Weights of a small transformer language model: 9 layers, biases.
MLP neurons of a small language model. Each row is named by its layer, matrix (up: input weights) and neuron, and shows model dimensions 0-95. Each number is 128 + 32 x the weight over its row's rms, rounded and kept within 0 to 255.
Before each neuron's rows, "fires on" lists the tokens most often at its 100 highest values on Wikipedia text that the model never trained on. A number after a token or word is its count.

fires on: "ay" 22, "or" 11, "ant" 8, "ing" 8, "ary" 6, "us" 6
L3.up679 [134  74 115 179 125 187 130 153 128 137  57 125 118 125 141  89  53 122 114 167 190 110 110 185  87 121 158 143 135 155 114 123  86 132 130 151 134 130  94 110 116 211 120 142 122 125  98  82  71 129  56 131 110  96  92 120 154 154 130 132 109  59 167 132 121 106 162 152 134 175 188 131  71 114 153 176 126 105 203 137 129 103 105 178 114 143  90  95 162 139 140 160 102 109 113 125]

fires on: "own" 11, "n" 11, "ey" 11, "al" 9, "erm" 6, " not" 6
L3.up585 [ 88 136 169 100  83 120   0 168 185 105 119 185 154 135 126 148 169 131 165  98 163 141 115 104 146  99 109 107 119 167 112 153 102 144 160 146 143 196 164 110 117 112 116 152 200  54 112  84 101 112 131 124  84  72 145 131 108 158  94 130 158 184 123  62 166 130 146 192 182 153  89 124 144 132 183 110 126 112 172 122 147  75 154 135  90 115 150  83 147 125  84 109 128 140 121 168]

fires on: "om" 15, "ourn" 10, "ian" 9, "iet" 9, "id" 8, "0" 7
L3.up885 [109 140 138 161 153 132 120 154 155 136 131 173 127 128  59  88  91 133 150  89 112  95 137 185 229 107 126 135 170 154 111 100 130 166 169 160  99 118  61 128 135 151  68 112 155  87 114 143  99  99 147 163  82 148 131  59 103  91 115 168 122 120 124 137 147 139 133 101 143 114 131 129 105 165 118 147 104 130 203 161 163 186 159 117 132 191 139 161 155 146 144 145 166  78 106 125]

fires on: "," 42, " born" 14, " of" 5, " from" 4
L3.up459 [101 123 185 125 108 194 111  87  92 162  87 125 117 126 131 103 110 128 139 106 103  80 128 135 159 173 102  99 108 153 128 129 146 143 156 107 154  72 114 123 149 132  99 145 169  89 143 131 124 111 131 115 169 170 127 154 143 121 112  96 122 159 195 112 102  63 182  74  91 146 135 131 133 151 144 157 115 191 125 150 117 150 146 110  78  89 134 125 159 113 132 116  83 114 169 161]

fires on: "or" 39, " Cal" 17, " Mor" 14, " known" 6
L6.up846 [ 97 114 120 138 137 106 186 144 177 126 150 168 133 119 113 111  92 167 147 149 165  87 139  68  88 137 133  82 104  90 168  84 142 140 107 137 166  46 137 133 143 170 154  53 104 142 185 112 174 143 120 102 147  99  64 149 136 136 140  89 121 135 105 119 103 133 149 156 104 103 129 174 141  95 249 122 133 156 140 152 107 124 174 141 159 103 106 191  91 120 131 103 108 108  79 109]

fires on: " O" 35, "O" 9, " o" 6
L6.up707 [153 155 135 113 131 131  65 120  63 162 120 140 119  97 145 152  61 146 149 109 123 143  84  84 178 112 143 127 215 158 196 134 125 115 181 130 144  89  96 142 147 178  79 113 126 143 197 158 129 129 185 125 143 137 126  95 108 109 131 128  91 201 149 116 158 147 151 152 184 154 128 144 106 179 117 192 116 167  91  98 151 151  86 116 158  71 122 150 189 122 100 151  73 154 129 109]

fires on: " of" 33, "ur" 9, " B" 7, " with" 5, " S" 4, " U" 4
L6.up46 [126 133 143 200  73 119 178 134 166 120  89 115  85  93 148 111  81 149 151  97 137 137 136  78 138 177 138 159 170 132 177 110  89 178  71 148 164 100 152 139 178 165 125 104 153  74 143 129 180 134 150 111 143  45 174 142 101  63 108 108 154  95 129 136 111 155 131 152 132  89 107 194 150 165 104 101  71 116 135 165 182 113 100  90 116 107 117 108 112 163 156  76 163  97 111 141]

fires on: "r" 17, "n" 11, "d" 6, "nd" 6, "l" 5, " Fran" 5
L3.up175 [109 124 136 134 111  70 111 135 104 133  94 138 114 137 117 127 147 175 131 131 167 137 112 147 149 143 138 153 113  97 109 109 143 147 119 137 125 151 158 169 161 157 179  66  80  93 106 132 123 201 103 133 127  50  98 183 108  90 107 129 124 112 181  69 162 117 114 156  78 132 114 142 113 137 129  92 224 111  36 142 161 130 132 161 133 117  78 123  94 132 120 143 114 131  98 168]

fires on: " of" 59, " and" 10, " –" 8, "s" 4, "T" 4
L3.up167 [ 75  85 123 202 130 188 143  99 116 156 149  84  93 111 124 105 121 131 165  67 133 112 125 182 177 134 117  82 141 169 154 132 120 163 134 111  80 115 106 139  94 101 152 161 193 101 139 156 161 139 103 112 107 169 155 132 194 139 127 129 107 121 151  95 142  72 173 129 129 140 100 170  70 103 128  81  60 139  94 178 107 134 104 132  46 116 147 135 109  90  93 117 125  77 138 112]

fires on: "n" 35, "ent" 7, " not" 7, "p" 7, "ance" 4
L3.up363 [ 91 122 153  87  79 147 101 156 166 104  89 143 118 121 158 138  92 132 169 118 136 101 125 122 111 109 100 177 155 125  66 119 137 126 176 188  80 152 132 123 106 115  97 167 205 122 114 101 118 126 157 120 115 104 133 141  17 160 152 101 152 157 149 125 161 161 158 215 122 112  70 132 120 118 112 102 131  83 168 123 180 121 150  64 184 109 100 143 183  84  68 115 123 129 168 127]

fires on: " he" 14, " she" 14, "s" 9, " " 8, " it" 7, " they" 4
L6.up598 [134 125 103 104  87 129  66 118  96 123 126 148  65 100 117 135 102 132 100 155 117 112  99  83 173 109 110 167 139 153 135 178 147 165 141 123 123  54 149 104 144 124  97 155  97  92 104 198 129 144 107 110 120 135 126 122 132 185 137 136 124 106 123 208 141 177 198 173 194  96 139 144  73 105 136 127  77 133  65 103 134 148 147 112 166 142 118 115 121 143 130 144 141  62 128 147]

fires on: "ing" 21, "s" 14, ":" 9, "0" 8, "00" 7, "ire" 6
L3.up637 [ 49 100 123 124 147 163  72 120 122 147 121 101 150 105 123 134 141 140 136 143 121  85  70 182 140  83 144 113 111 141 140 154  95 174  89 124 169 115  92 131 113  97 131 166 195 132 207 155 117 111 145 155  97 149 185  87 119 216 128 165  98 164 129 176  89 151 153 171 149 130 149 117  94 146 119 143 105 159  90  89 146 132 183  87  97 131 138 139 104 153 156 188 129 106 117 152]

fires on: "-" 36, "r" 14, "|---|" 11, "m" 5, "ri" 4
L3.up746 [159 102  88 128 138 156 130  80 150 165 134 136  95  98 131  64 111 127 104  98 224  60  72 140  77 181  64 129 158 179  95 124 113  93 136 114  98 132 142  89 122 196 197  84 155 188  79  99 156  84 150 179 182 165 120 165  97 200 164 160 139 155 140 135 110 101 135 101 135  67  79  92 121 125 103 137  97 181 143 127 120 112 152 132  96 136  71  71 122 143  90 182  73 129  63 132]

fires on: " co" 15, " sp" 14, " B" 9, " Jo" 9, " Co" 8, " Rec" 5
L6.up720 [151 103 102 126 160 182 114 116 171 107  97 145 118 103  51 108  80 213 142 148 222 150  97 155 193 112 154 138 122 128 209 104 138 184  83 129 101 129 139 130 163 168  89 122 166 152 137  92 138 152 195 133 140 127 178 129  57 134 154 133 101 163 129 120 161  97 158 148 153  88 127 133 143 231 155 130  82  94 177 132 117 124 103 145 114  84  99 128 144 181 142 118 103 110  80 105]

fires on: "ing" 18, "est" 14, "side" 8, " of" 7, "th" 7, "ary" 5
L3.up521 [ 98 133 117 125 127 144 135 117 134 134 133 160 100 130 111 125 127 156 149  94 145  75  66 143 157  97 150 118 143 111 109 166 168 121  87 112  81  71  77  77 133 107 124 169 125 105 176 114 140 115 125 178 147 154 142 122 142 143 131 138  95 126 175 122 153 105 165 161  93 108  67 105 104 111 123 128 136 142 154 127 138 128 161 114  64 134 149 104 245 119 130 182  93 137 132 174]

fires on: " at" 26, " At" 9, "″" 6, " ob" 6, "uring" 6, "ob" 5
L6.up880 [140  21 179 103 159 121 119 150  87 140 166 123 135 135 126 124  98 102  83  76 163  70  97 114 117 138 111 102 164  79 186 178 216 158 121 127 180 190 112  83  96  93 133  92  99 151 105 131 180 132 179  84 132  66 134 148 108 141 159 127 125 189 208  97 125 141 147 152  72  84  99 148 136 109 135 159 137 143 104 130 101 173 121 136  88 117 104 140 124 163 129 137 147 150  78 178]

fires on: "v" 24, "em" 17, " prom" 15, "b" 8, "ab" 5, "ri" 5
L3.up633 [104 162  80 252 111 138 115  86 160 199 155  97 171  96 122 107 119 134 151 142 193 130  89 165 131 145  86 130 121 114 148 150 171 102  95 114  82 133 173 168 131 127  94 130 129 123 183 172  81 157 167 104 113 119 116 149 166 114  96 176 145 163 102 138  78 152 117  85  89  71 133  57 163 159 130  87 119  91 168 105 144 159 105 106  97 114  63  82 137 149 103 151 160 132 147 148]

fires on: "s" 12, "-" 12, " St" 10, " Dr" 9, "ith" 8, ":" 8
L6.up617 [208  97 165 118 126 164  71 146 149 151 139 119  90  84 124  74 168 139 172 154 137 163 112 118 182 208 105 158 149 118 143  78 133 137 188 138 178 128 136 146 106 154  76 162 138 152 134  87 148 102 164 199 132  95 149 161 103  87 103 212 154 139 162  89 135  94 120  72 138  88 127 164 171 145 104 133 123 119 115 110  99 133 108 151 114 110  90 149  94  85 155 137 126  76  26 125]

fires on: "," 32, "born" 13, " in" 7, " from" 6, " January" 4
L6.up713 [121 158 184 132 120 154 114 139 157 145 153 126  77 149 121  94 115 148 111 109 149 100 169 178 110 185 113 124 162 111 129 127 149 148 147 112 177  86  91 177  83 181 161  95 160 151 146 117 167 106 145 129 148  84 159 153 151 143  83  64 107 102 144 170 116 162 168 136 141 108 101  53  91  79 152 145 130 141 158 125 106 119 161 145  94  76 143  82 229 111 160 133  86 106 117 124]

fires on: " Cl" 16, " with" 15, "-" 9, " cl" 7, " to" 7, " gr" 6
L6.up193 [163 119 125  67  82 148 100 150 118 130 107 139 143  91 135  91 130 125 118 108 119 169 120 162 104 136 146 171  93  95 151 143 145 130  72 114 214 154 131  80 138 125 115 116  63  37 101 144 116 150 138 177 112  58 139 160 130 107 108 162 111 105 145 146 100 186 153 119  88 126 119 174 132 103 165 113 190 146 114 195 120 119 118 128 136  48 125 143 154 173  80 120 125  85 122  95]

fires on: "0" 17, " an" 16, " C" 9, " An" 8, "n" 6
L6.up787 [128 129 184 163 114 105 105 109 129 138 133 144 122 145 108 142 100 116 228 156 147  62 117 128 115 118 136 111  76  73 190 188 145 131 143 125 111 179 137 127  93 154  70 113 147 117 132 131 163  89 180 126 146  87 134  67 151 110 115 117 114 109 112 181 105 113 153 141 120  99  81  68  55 135 180 143 185 181 131 118 115  68 159 194  87 121 145 134 128 112  99 137  90  50 104 118]

fires on: "an" 19, " any" 10, "ight" 8, "igh" 8, "'" 6, "et" 6
L3.up354 [150 101 137 162 124 156 179 110 105 146  76 166 152  83 122 140 120 139  94 124 210  93 153 109 150 142  76 107 189 134 167 166  82 149 142 134 133 118  81 115 106 153 131  60 137 117 144 123  91 140 144 144  80 191  84 125  73 154 111 159 121 186 106 120 123 119 122 177 199  92 143  99 110 147 149 113 157 171 102 114 144 150 159 155 133 191 121 112 134 130 153 108 133 138 106 124]

fires on: " of" 21, "n" 13, "ri" 7, " were" 7, "r" 6
L3.up979 [ 96 110 158 173  86  76 123 124 133 135  96 132  50 106 117 138 133  97 167 112 159 150 184 181 128 145 107 165 135  85 104  79 128 142 207 105 144 170 143 153 157 165 219  65 171 165 115 106  95 141 138 154  97 154 151 145 144 142 154 105 139  90 131  80 108 113 101 137 120 158 133  78 131 187 136  70 152 148  87 174 107 145 123 115 119 169 142  75  87 158 147 144 130 116 116 139]

fires on: " pop" 17, "ex" 16, " born" 16, "ow" 8, "up" 7, "arried" 7
L3.up622 [110  98 170 134 104 134 124 135 102 171 130 140 123 155  76 135 167 110  92 164  90  93  92 183  69 152 170 141 176 126 211 122 105 115  99  78 143 124 168 130 166 158 120  84 141 112 147 109 172 122 133 135 139  66 182 212 154 136 140 128 138  99 114 126 114 123 157 204 131 140 133 131 149 154 186 140 151 109 117 162 110  89 138 101  64 110 127 143 100  78  76  82 110 112 145 209]

fires on: " for" 15, " f" 12, "ed" 8, " Bro" 6, " of" 6, " pro" 4
L6.up384 [201 110 143 116 121 111 125 116 139 147  92 130  92 121 114 147 112 163 115  90 124 179 132 141 133 123 141 161 149 101 147  89 123 114 142 152 180  89 151 173 188 168 137  20 163 128 149 114 124 186 103 190 161  98  74 126  90 200 143  98 121 131 144 158 121 121 168  95  86  83  49 158 120 127 181 128 102 109 110 148  77 117 147 116 171 113 110 148 150  55 150 140 108  52  70 116]

fires on: "ann" 14, "ell" 11, "and" 9, " 193" 9, " 189" 9, " Alex" 5
L3.up113 [112 140 124 154  97 113 135 154 100 151 118  96  83 138 111 125 131  92  90  97 180 120 129 173 194 136 136 123 144 183 144  99 111 141 155 141  93 112 142 116 108 115  99  95 130 143 144 117 175 100 114 132 112 176 154 109 145 173 100 129 152 128 147 129 124 142 108 110 152 102 132 145 122 172  86 102 103 129  76  82 147 121  82  65 169  91 134 126 117 183 102 135 140 120 141 197]

fires on: " of" 28, " Pr" 15, "k" 5, " result" 5, "v" 5
L6.up274 [153 103 125 164 102 146  93 115 126 106 160 162 111  55 138 107  97 124 199  98 112 113 119 122 100 155 166 130 160  70 114 119 106 127 169 136 156 205 144 107 140 141 101 132 156 148 121 125 140 123 140 200 128 126 163 153 139 124 145 148 134 135 141 178 100 110 111 138 157 136 119 139 129 159 151 107 176  97 148 121 109 140 117 179 141 103 140 121  84 133 118 170 102  93  78 115]

fires on: " life" 15, " century" 9, "ies" 9, " time" 7, " years" 6, "ces" 6
L3.up889 [140 141 124 147 143 126 147 115  91 157  93 137  56 147 121 107 116 123 153  93 143 142 150 179 158 200 165 100 138 111 125  95 149 144 112 209 121  98  49  86 148 124 141 126 152  64 100 101 123 121 156 121 142 120  98 106 112 140  85 127 105  83 206 122 119 172 166 100 149 134 117 128  98 112 150 104  44 142 119 209 166 105 152 152  93  90 143  68 145 124 172 144  54 120  95 160]